Weights of a small GPT-style language model, trained from scratch on English Wikipedia.
Size: 11 layers, width 448, 4 heads of 64 (2 for keys and values), MLP 1216 SwiGLU, vocabulary 8192, 29.1M parameters.
Training: a variant of Muon for these matrices, 901M tokens.
MLP neurons of a small language model. Each row is named by its layer, matrix (gate and up: input weights) and neuron, and shows model dimensions 0-148. Each number is 128 + 32 x the weight over its row's rms, rounded and kept within 0 to 255. Numbers have three digits each. A neuron's up and down rows have the sign that makes its largest values positive.
A block is one neuron, or neurons of one layer that tend to fire together. Before each block is what it responds to, as a language model described it from the Wikipedia text at the highest values.

Responds to: Person/agent nouns
L5.gate22:129143093065154132147128125167185121177124116173110081089135093078131112161113149117161152112159194112129061145109150128117137154127071140149153152099139159147187122098122120133062167149121183122111129133131090091127192133115185035168112094127174099111130131111116114158082083170123183180148107082082131099144153078131131204133095094131083139143127143068130129107100183154168112115140106134116128141122089121147111152120171121067150150129129081200
L5.up22:156118119067181038150176144120086151132144105151093125109090134131145092160148167140123116138150114124172134155144138117169135132097127079155107079139164076093152138113104177118093139097108133158130123077132087069101135122130210107149176138153096095140178120100122115194126128094198148143134129142083147075127156065112139125150154115201153099119219133081146127114138125077151115185167160191120162167105160111142154154195075140129174144130212121132
L5.gate50:114190171132126140099087056150099114119127128158154133146157098078108165148142145112133196046125109131133140098127127116108153042059133151147172128095148130130101136095163137050110132214079158094150124115175119126114121112094115124153149092140115144082062175183124157121112115106091159133160120149091123087099100164175146141126095157114140164171151152100130118141094125125164063102135119173176084189175141202091132114160131149130190167142158094155
L5.up50:141106107121108166170187186139156225140159109059147098116149094145157109155114176165134142146130166135128137164075126114139124184138193156122145068134137065112116155128155092064130177179107104138125063139143111128097116156163103107148142077113183158129169138191155085155108121139125095163172148145079155109121173152147180069147165131128088088174136099175141120104132124109105129095098108111109158097085095113112150150164080087111100073162127153120
L5.gate96:096189113142131090160145098187181140141148145119121159098152127120113108077136198105077141118165195145165127098076129096045114136194127088110156111111190153119127077141102113094127154176086116126118124137117097117106097131063142151174161200140113117092224142155132140143093107148147171094126105096057123110136138119087095119172132077098128092133125142103138135114153149138113126150107164182109126132127106134081086119123116121151161188120189136126
L5.up96:121116120115160144110154140102112145116138070149131112102155113076142133086079113150140083064172180137137142064041072196128122142122160054114087105166158109115109121099122178074091115143141118161067157167123096111106130109127147099144177118130090155092083109130127176193162142122169154160079136079089134042135127116188227123160157062161128193170088207107102111127132165148200079108116103132121146053148105094160113120134098142103084132113113133136
L5.gate189:145136173120139124122198128115093099110156153210157135156149123163114135100105118160115125133138140178151122106116092104174157068172080159143142101106193097149139124177111094107119159123160110105167130092125120085136092115120160151133065183142237151139098110136144127116117099153141159117179119151088114142142123102123144133100148105168119128127146143163142148159145189166143159130141120095092160077177086091130173144148091130112137070160107100153
L5.up189:135103098157147095111120102138149160090207189099123123123133047113151160160140113103096170137136046086151140170129073146159144130208123075142120122151171177111128107124083105115164127154142150048059123158165158099152147118071176122142119122124134144113152159067119165132081151138140136119147118113139186151176188142064131122108147112153129145103192149093086117160123093133117190166158125126142184095102154114097170123166108088083156162139124171120
L5.gate366:183185100115143172121140103173154131132181116175157119101125109123106077166084147169126115092168170125098114146076130065157140055161131135171140111117167136132154157198048165092075135091120190091099161139154104114101108036089121144180101112124112103124142156122129121066081081126160142138169133116123115174145175077124148110063099104118111121185136183118120129111046183175164138146110126148167134129151083143168089113122149149135107141156214156144
L5.up366:141143124120140122188123116185071148052151132119152096147129079101106181107084156125144109112101150163171130175084171170092202111188165123138169108142195134089100121154097156144127117165114152089150147119162157180097185129083108159184150071135123210104130143099115085138122116120136138222117076154116130179094126108110110095176120165159161150107155143111099157090118113099117149106091081152109129145116161178159085138145130071180092091133172172068
L5.gate384:159167108111131157112124190116096170153131117160075143123130139121098103105066114106129135078137075094172138159138127127120186114136176091191148164133112106085098096106087125131047153117158171158140135174062142098139131081132138124149090190101125093151164116109128108132062130133156106122122130154110080113110189101128141161074121107167136083104142142093135151182214084162133135137118128147186101072094086150072122093103096131155129135114153149113
L5.up384:139107146142109134141126117141112101098166103127184085104110107116115095118150134141162078101154166180120117075081142119169174107105079103173031155106143213132193163095148122207137123106120150139154164105102146097120102122068175131121152153115134090118205141065169174186107100141130105167128046175116150043110091074121145146142122134105148129089097179132160142138151145121125162131163103140131172074060070137144117158122104133138115124157126201182
L5.gate660:099116150097147138163160153124205171090178104176116103035167115086099166155184150129116120063122160154126135110052165117110199177106103079125139159122133124159078111088126155137058101147137163146122120122116177095098082111095155125162162168089178098140135181185132134143110093146154166140131171168094181108110164115159151192122123088097109201094158192127155063154083170206159133105113111119128092100061094152088129135107054113126109101128167151146
L5.up660:158124127093126111118178074147130103159129083130118079142163108181138101122123128164145126097118133082146146209130093120132116113079091119184076116135174140087129133123115129145122178098104146090089142121118099094073162133167162140113166106167028152164111155094139107120120134055100176099197107117158187100096133197085094163145134177137130143073195140108132177116109176052055176190108157116122161106159097123122170139124179092137124110151144128150
L5.gate1074:117161126156116167141152111124123098110162099131142125088185126124127147111186157110136120113173140137138093092150135114076161106157140127101078126148164129144117155125119127086065124172146152172123141175088108094122134097128129129178060222101147204165120139107165148115150128117127167091157106133130130072148121172143196129079130071066103186112228154208170145169186195209153192071096118129138120125058103130101142113173188113092148110124157120160
L5.up1074:123085137149167072196137113122151106157139138174028136071195117099124092128110111105100130179169123146142152123179199109129103088169128167125149134103167174148107079084140138160068140059142090151096134100166160153090103125150150170089107176112083071149105132088065132148139159148156144138122188156156176139100098112173145114092174122111100157124116170103106116157133133199137169143065112123147127141069162093165160119116118114111130162158215119138

Responds to: Possessive apostrophe
L6.gate494:145154175116126122175203118144093141091154145145125115084102129117113107167162130116124127090121118095143152067147105091129144191185102137144066132167108119129107099138118112149169167168123072178050167126130142137153127194120156109111161108099117126124167138140161063157095142189131092145166146135146092129162130111154097102168115060172103086100081165137160101127093206097179114132132089142133118103112114085111086094166120172116093102175103103062
L6.up494:105150065105144144170143124115143128134093081120125149124123118152160161126179169154099168121136126145075083136105134153100082103110138123112157185135097124133094143112129235105117152169197109106154060051117163171100123121136092106101090156143127090118147114151112097109149160109049134097048112078203153073153112116096147150166142146146167140129184135144072099085139110178168119124052174120112147087135130134131123121123148110123102080102138109135

Responds to: Word-completing final fragments
L3.gate38:146102177131102149234122104102127073060130129161141037121133117125109130149109153155070092136159127143115157097135103144141127144093134161192110104121143144087154104115125138156118126077119136106046166138181185146098095045128146151159109131169152117110173102142084122112130112089123117091143156103107210082173108137119148167148175123154105164165180104080094113129180145100086107152118107078172158131110133135139126070135169120090060136155107081132
L3.up38:103119226096130190182124185156131107120164153163129082119113131150151116113122129119110102072111132126062086168121161133125164099098167122159079121139154196116118089110122104120120118148107135119112091100118171154189119111121110125151122143110116178145130142159113135141155101104203160126142097125153113144114092134135124132139143150138179117125072112120062095143124128103129101136187130143155072077147081115133151137112091134150140158167112093139
L3.gate357:159171148069041123170139171120104088101124103111104073109170141150108113117050184151135140040077106194198160130126113102132171095118087116161093101156144149167125170121143149119164066153078146160116131166176147115097144082151167197087157149139123146124132172167076153132150158151119199153192178116139111113153131124120126105116151101081145096112134154161154118134083167133097165164121183168136079142070117098113107123141121035084140146142117128104
L3.up357:120113102141164127173165119123072177118059144136122131148148093162092146098128109089148106158167151114088119149110184163120131152129145117151155151118120100119107103113129104139109140215152126113100186167084165102141114150110068062183113093137149129047136099091135148111159165147102100185067114165113100104137103155142181120164083096124147135097182189132140092183153114114038093067147161195122156168110142113097131159122138123108115120088112111115
L3.gate699:105142111073128095149130133126109147124117165187146135145176105125189187137096116061108130077087146185133154133126118078163136092195177117169094086110204182206123089150141069150091175137130118141124142172083187090143114067137137168153103126151202136088154122142103080136120119123125150171151160094088095117090175064123116096154080121123121153100055170162128120095093172169120161132148069172113105125116108115131094094099169076113125097139143128178
L3.up699:115080121146130183135105105169113141086170173148149142080111123199151161123138154101153091154133093127110133138123090143145139114150116109136201108079152128169159108112133132078135112152174123052102098166149125149090122115144190150129174137160185104094104090137148131156098112178110098162171148169106115161140197163136122094132149162162148099117164122155123134064120127130156129129118107180123117088125139097126176132127093135088163060117154082156
L3.gate753:129152157136088158153124108154177112137172101139121078078155091161130130149136149163053127122140132126101166129154183108131117120209160132127130135112104075175156138158047141115120087126135222135110125149171164166127095102141139130156164118087100094059140175060105159078154113102134113141095104121146168140149147094227109050103159165150140143135137170098143130079131169115157142073123158119164086146159078154134167075135115097106106103119141169114
L3.up753:128099122119159139156135107108155058061145121099134153137108150148062123103117151105130114102121156165083161137121170100114155103151106093169150086140126108099163207115106108139096097214105102121114082097177132165117142096121115120149097070150137162148095114145120092133092107132109084177098137095137104094127140152142140151134124200159176107128120108138138125179130167139128132076077107091110123154170094098188138107071119104112157113106051116148
L3.gate792:140135105128157164135132142128114189167094141138156124120101130122174096075118126113204138131141194214158143056108124158134150149200110125171111155147163161172083159133090104164114138108085136124098094158163139135096158093095064187122159133084113164076168109135127122169147122132186190152111119130069067104207164190122117198119147118096139106117145129104111125123125142155156105098110101126093133120104188183077157137159171127050195126171154116108
L3.up792:139111089078129134154135163180121116140161063133098097092128082135144086125143117143116156140127185099127121175111143115111161130111150134112086109089136122171136153191111084100137141092129122135164086136128118146145135105099131154173171102117118098133128065135179170210158167031109164103169133130135165142140101151129153154103099144185114022075155113136131107072096144083112122115133131192105121114149156135173112189097131130146176059156150076112
L3.gate907:170088137140147114115057114140104095131085133131137108039116126120135113152143197125079158133148149141126111115148099120109100150137168134119141172156126167135161149128101073101155134180116108119085133112102126160154116161114158147075152163122128206125126078168095140088102176086158181176126111144154145131095112092162124127102112132143199123183156114094118136079110100130084120108151137183079121153108091145059135110140156113102085087088152198114
L3.up907:087120113106155128162134105166153141076143128203122140108157128145131134119138168147115147077110160130192179148119054145151145143109127151162157142113085153112136172161135109048073124188137156144135174175174118137112150108128134139100128110114149150071159123129116175163139093118123129059096076091072136158118135135189137219068219123111156099145138120132093167102098177167144127150136115160156149148150147107143205165120119118087139091167132104125
L3.gate938:082141118078112127142136133128124166098070104115131104113157195160143153086127128107160123118107196111043201094111081155070145133128085123098108172103140121212131164177135132163128130092119123120092138188092139044098117118163105206188126155136123084123141098122152149147169117139113129096183150156126104074096125146114086162114168161120136101197111080148133131126142138218140124091052107131114106144111157184163119157148141159103126095179176109116
L3.up938:139175082085101109085156164106113160115080104138117092102148130137124070090068147089122123126147150118044120130104089126125120137092106140157114145125118148166122096185109134111108124090043110181067161086123117182113129190112120133134116096150116146147118151165102116159151171107139138128169113119167091135139083162150072130119136097121149113115109103109122166124150152171081066169091065156137068100156135119142094150099060130125101163182229092144
L3.gate1081:170100146152079163116075115088137157235120068156089156165162121089103061095109101126067080103202119098166092130180212079126141125116121169131111119205075141129133096161134103184089132209095146108152132145185149081130155100155148139153115168107138134226145115101125096130140196139114160179133152128137165195136146116126130106085139103122162154162128125124157114131112141120146140139120151125165058058119163081146098106084132082128180133116132139121
L3.up1081:077129092178132039161150138080096168143141089127082059154142094116143156159072126159153154108104104173144181131151175109117080108125186100179153204065177129150108078154195128139039127107099142214105133091092148115149176143128145160158122103168103141101112042124147180113178106120108130084123140148103148120050116160188146126084089088164170162130173099154150116139064094111112114091121093080087127157152089136136125101130104164108091105125144084135

Responds to: Occupation noun endings
L6.gate821:116118095127164122116104118085153161112162112170174066140138126133144191166065125123169144122137125117148128145119141087095210100150158119113088127130135144162136118114098165168147165105121053140102102133133144127087146118118146097142120134155152139115130158194145082132168144131153095136106160136144068136061151098147135183130156153120134169143111167167181144115105133159153168099113171152145068125084153108103185164172126133119098143124141121099
L6.up821:152130097112167146119168128156123148124140138135146121088198112135102151115101171162077110122122164139106155122088129122111128076104119103142131128118095096117107078162068107152100153093183169096123141133094183135089104109110100158144134085149096105200191183116146164134063174126110130131169096132142097064162052119130081149106191139167117105124110160124135111085128093156101149168101148172125140064123136148113098131146136096097082160164137156117

Responds to: Possessive apostrophes, row-end pipes
L3.gate262:157090101113133150145113120117120093121157132061156084110124053124138097102176150129095022105140050121145132172148102102072103151132156092132144144165131137158219137109088162125158103137126070108113141172148150127082120140084221084163101140128152130090068063167140187168145140113131167130172125171134095140123162092123091142113094095195173162153138131133097104072093110107132026042079150082119091115183193190112126119073140145094096165178102137110
L3.up262:126162092090103131148132115105146143134157136141138124156169079093120120130156197115100122122117148096152130130063202093167089187126067121137109102183088074230136133100122144133171142141161073145174120167108147175113151126133080097120144127106100145157162089128146154144146160129124131119131159132153111183106156132141120081108082112112137070118078131129126101099116102101117103095143162064187074155113126117118095136066210133143174113107175097121
L3.gate438:133096139157111114151110115090118141112130105174079145161101196094141132141162124146117120169121146136132140042127053078070145106138122150093128130115101112133088206150136134143133089116082138089128111161109158092137116098059091077123156147094135050166132141125110117145146130179190130197107137166170124083140093087110127129082188087129165103064163103113095169140075145082104147112131134121104095133123153164171127140124145144105105168153132145060
L3.up438:157142190147170109173064082107154104118085126146155145097232153162143111154108128109090162091064148085138099125100146157130123139154132127184150125104108132107138139086138128118066170167108106097150101096168098122105154098129060192130095169145109150091078194142100129125215153162125155144097131064143132089116122162119167110138121146189125131126085170098098139102186125136108099136134165155098110112135096189146122098132136155141163158120105119179
L3.gate594:147110190106170061149108110124154093127087109177154134113102092091129149220077121122153161119116111099166115129153055081096107101107172174121135105159101141133152105157170115123164161122087210120071141099144134155165120112169127148133173133157160140184118103114074123140089080122089107062154129116075150142043110152117156120130109142116063163062124138086106123079150162164170144148149098127152099163195154139154174112137155136170093138123175140105
L3.up594:169132128077089131150090102169095170147105139173109113133186153164096191135124177132058110134129121121124108123149117093091132106129140129066102125080110124138164128139128135125153123108165173049135153077137185095156127146159153168192136173145105142211133136102129121151094103097098121114160145104124136199090156110136169097095119138134144103132130077108171095153194141128148097172103081106160127098148144167109105157116155120097093171124097091112
L3.gate615:103114107165089150150119102179117147119116114107156058154135185120152143147144222130136121071129097106165073104106107144101150163153152107080084131187148089117195104114074087140147179141127080132125123078109128184143159139155125063112104089081074200132104136107160097143125067128117135044132128127171136156141100135134109119133076132132227149106114145147143115064142065096167131102099123151101167116140122140146111100139180140127109151104090185169
L3.up615:156148086069140131165150123144186205158142141147109140119156151145121152129087109118111136144135118104152136016130091064072080141125067160070159190132076148146114100127135100168141196106202196067064170146126167137121115108203165103130159128125141112142070153082149106192086067051131110150120142158226107148174088121074111121115093090066098121123061113123137150079146082111161154076116123122184076057198162109146156117095148124145116126124117111160
L3.gate622:096080104082136147099138176170159104207097131166140141146126119088107136105132147171116106063127140142101091145171105084087091090128182073106117127147173092124172081145122083106081162129122132132186126181176108151161166088095128111090183100107092094157149151124190157173161043103095154084157117092110167116111076170068157092128149083053120118085141148190167165135094134178156093134161171208102152083164134142133144114118120121062129098117095088140
L3.up622:144114098060151140157125104103070137101114158233166155162191121108142154163133088108126069127104165133139092081105099122134158128082099128098131165134127166112092154114106087137091148131142166147138165156127143219101101194146098172148113126050113145147111130171137090106116059091155145133158136110158064106146152093155131133108169148191122152144184118107069122107137117096153119138169121151100146127169085123169104183125156138134179141102093125106
L3.gate1038:131125120063108107169136080186184119137135159138124189092147158129160158103109143149147140079152069100087156094141145147141100150051131169089095158155136131135135159100133097102133123169098099106063117180180135155158073180140090150124166191127155162139106094182110124162197104041191111107120156133144068117127092143163084065112159145103076097117163113146080107064123106148114108168140110156142128076099131166175115107079140138112142185175110101072
L3.up1038:120090007115110169140127126113121143123104138144147073118137124115128190148131092136185137096109087078129112145123151150109129118065117171145130157102078144156128022142142067159136088202121066107141100111102130168187112161114092128098115103134154130173107171125116044164143145176144111129095119078131098076156105189133109132124154119081099093150132086111128106164116105137115172164142090122160157126189138097084154131140117198107104085161062085170
L3.gate1125:065140101153121082146129150064118146211082167108072141145151099129143179169128114161158161143104129197171135119125043097121172108137175078079111122079094141102152070104112110139149091191214173124172164082185170165122132116099150109137119158106126124142084148116103156162125096114107127099112120125160158173152227151136119122124133132140113150085159113082129118077120154114154110126111114088103171122131120148140110102125114138130145153144139093111
L3.up1125:111101102080134116151089158130147123135087145124138145104164136105142141206135094153083112134085111123143100071101169137127161091105089141079142149100125141122111090163111097174130174181184207100119161110121159130165092165182115127100133106141115129144045150211148156118075088117101092120124180177124094151107110081149138200091129097118186086119126191073125124148179161156090126101099178144153145096198130173075140103152097124143126147118173116167
L3.gate1155:197118175147143110126157104148070207143102120133177125133132125126144126038173136114080112100100104067096173152080147052113107089085093179186139129111129126132180112097179076175135063197161107098100119094144086125115070111147130139146191114132101075141099153152138147118116176066136192157181156133144140099143151094125131153121116123080155179061121214165100121157116107164092125103118088152077080137093102176067133095125126128146087177108139152097
L3.up1155:184115133101189125139122128162097092128098133143116048126143130146111176102178158121166124163078083140146098087165142164121101112179109120090129090068113151140143129137140140160086135094114082119078128144110101118096120153128153120092125140067082111164197130121097126121180161124155133117114147146102099067151114117114171126148126166084147080149099207162109122086171129164168034102103110112112120147146114139120128097111112126078174112094094109048

Responds to: Apostrophes inside words
L5.gate12:157134105134133111148130157163166153079123162133144156144127152141160137109103170184168127070065163137157147072139136121154107121086078125146151117133163177183115126176174148113125114164069124114111124148154083148119116110093145179157150141113149106074059135112160096132191144122140122165118116136155143103089090087096115127080140108140096173053109154149087067103155167171136146144160112136151089121128163080103142134148120132064174128089112080125
L5.up12:119126153048107143143089087060154137125060112104116181039146141148164112180104170131140168135085118130075115093083182110149133106149151137131113138157085175177137150165155194132091118109119161146144141153087127120137108114193175146138067069089084123143170112095202124111136106071085126133101138115094095156089081118114146124128149096131139155162098122171172177133126085107103125103129089126113149108139139157061120098125164078078123096142148143172
L5.gate202:103151162085139102125143139104123118107162131154185131111126121178136158139133150129049129129097109139148120109059067112093102148161103130143137193127135114161130144130110075120089174149160117100148120071075146150149117159159090136136112146143099127176160193143152085113176210154092116122126091145100105143144080154087095123115103078158164142084100165087116165135124157099178149093098115153131154139116184085081132149103146068100131101112101149124
L5.up202:152138097102159064169143099084142169126115139107106149104125118177144147149106101070127097117086079133115090092128072120154153125126126128122126164163158133148151135076093142090121171129123104157123105156116123144161122148077171099127142095184130147113070111157137158197155067131130095177090119140146106125132122132158127131123088152153147114138121156100112138143087151159137052120129069079129149138104162176081091197139159120113170130158131103167
L5.gate462:153174101171127118097149167165093191075098089170138151091107187141151131073193177076160108067111118101054101079109093064178167130106103151123089120084135086139176148132138162085108114147110129171069074142129093124161100073147152131120121100141117082139141170164105143158141129104115128102145153151149101148129111175092089125154095023160108150149098170090166098124121110172097114138129139151140165157146129182102113147131149163104154129135130144135
L5.up462:181146094148155198083201117122098116105094082130117152149127087114172136124085150159137084152184125134108177115138122142129132176079089138110122135095113181105147173109131166112083130123099146181140126132065169201109126162128144078153146136107134158127109156152090091130123135142143130112086164112138121087113128077091144127155155119114140096166118167125148077162108117114099102154153034150145093153107154107135075137155068143145173112157144091165
L5.gate703:118103146151105149153152099051131069056143085125141162122093091139123168143137151094173107109083187128124150082162126140141086109223111132132191172124152134123200112126149123139119124130133114131120080165148111136192135077120134106120110219169107142145125091086137099127143155146113130129163165173163075155075154100183108150092122142087120128169126125170154117132183137151167154099083107103116150098088108167112154066180165150103098064111133066111
L5.up703:162103074140122155069101123097152100174143093087100147146173128119157118134128188095077159159123143104119191089113160135118149086167113135132111175077127164136101165110108112138155116054173105182205156167068148115179141142178129062140151107122102137130169157177195142147144115124107100106121095098145038122046108150113134141161149133235093096096136105113117154126144133117080140116138188090101096161163169179087124121159120141079142068189091091129
L5.gate871:182101163164066178113146105100118165095107102094115113059135152086158172083129173128124134100113162146140087130118129170099070124131147107143153184122151162142117163157187171199139154136134092117046166091092086131123161137152114122124132154051156124101124153151135167104116052137168174147182178101125132150138084032133184165087162123155183174092159152136156109169129085153108190137106118089129149185158095151108141163149087072184197082105164111119
L5.up871:084153105103082113076152168143119149096092118151122128159083089154149101167054151155099148165156090118124160041155144097140144057103116135117096145128135085066135133106167158082109127173142138136129170161104171119151108145117161123145182181112096125119109121164139161130107117062125084126129147169075151074102128150136137126104144117091132088129119167102145161120136138151071165152132077113170171139102083116058103157145109099110148107133135159111
L5.gate1095:128204171109113142106128086100114086117202167128169098181164138130182147073112146120117199117162100178085158084098158087155070111084097145129141106144155138109130114135116128150111172134132133138131130144087140106097154124121134099176152074150134122137120131121094162147140169110104130140083131113192137063059163089132152152121132124143144167097160194135118148149137127135133139163102131119076122104129142161101078104088105068161100060056170084119
L5.up1095:131131101107118138091132117106099120123076149110091164118121126107164150125184140155158178145148066181117116074104139101111054126144113129193129137084187122123164164112141102155131084128125127163126143143161107135131108157166188114129184105079079082093126171166149111115174179116115154065120182166213116110151101121149150110077155148121171210123145090070172097156167134140134084137074114108119161160174121113174103127173113136181104129101151097077
L5.gate1150:118134073119135132129159142114142107136079092149119161138079142101155156134171181116141055123113108120126103104101117077134131119091138158142135104124124121154089145164116134075111167097087133129108080133110071052114129112128126127214116093093118137143072182170103123121129067175134142182104149123126130165164119097150135135096152129164110116196127144160097147137106148141142118061156123157121159091131179129128114120160132182093123152160116088118
L5.up1150:163111073084150080175124173106100106104163122146117168148113110160143143134086130136108153130068099090082151091146152097140102131136115100076101138101131066147109117119113168096124125115090156155132106160085120116134124119139095123120170170087125176093099197127118153116113094143103178170165162106168190184154170145086141185075136149155111121099069122096156151121053144122114108155103162109135083128107128112141155218137120200158119115155125178081
L5.gate1170:144108135125115161110118138124127112063108102147202066142125147119115151148131164103069167131092109092104176112159120171123112072165151095088178092134118128135090178143147142165121078152148064111102126137105093078143155114136143137134168129116130130149104204103081055101090119123102127104172128089175141135136109167140150128131090143143168212116118167144134136130138178107146166105117126154106152138210121107061138110194137105064111154130192101160
L5.up1170:166122213159145097155153091144134103086135123092120115077042148165120117112160108154084165157121141084110118100144136112176090206103124127132095134092074083131117102116124130118095159141130097161153095156150098142093112100079102094162101056110155145089115155154158156113124128155178037155118066143130109112140084127137197075114149181152167139163132056060047071087126225129115113124127084095121155160130091109132171147147114159066111173123135140098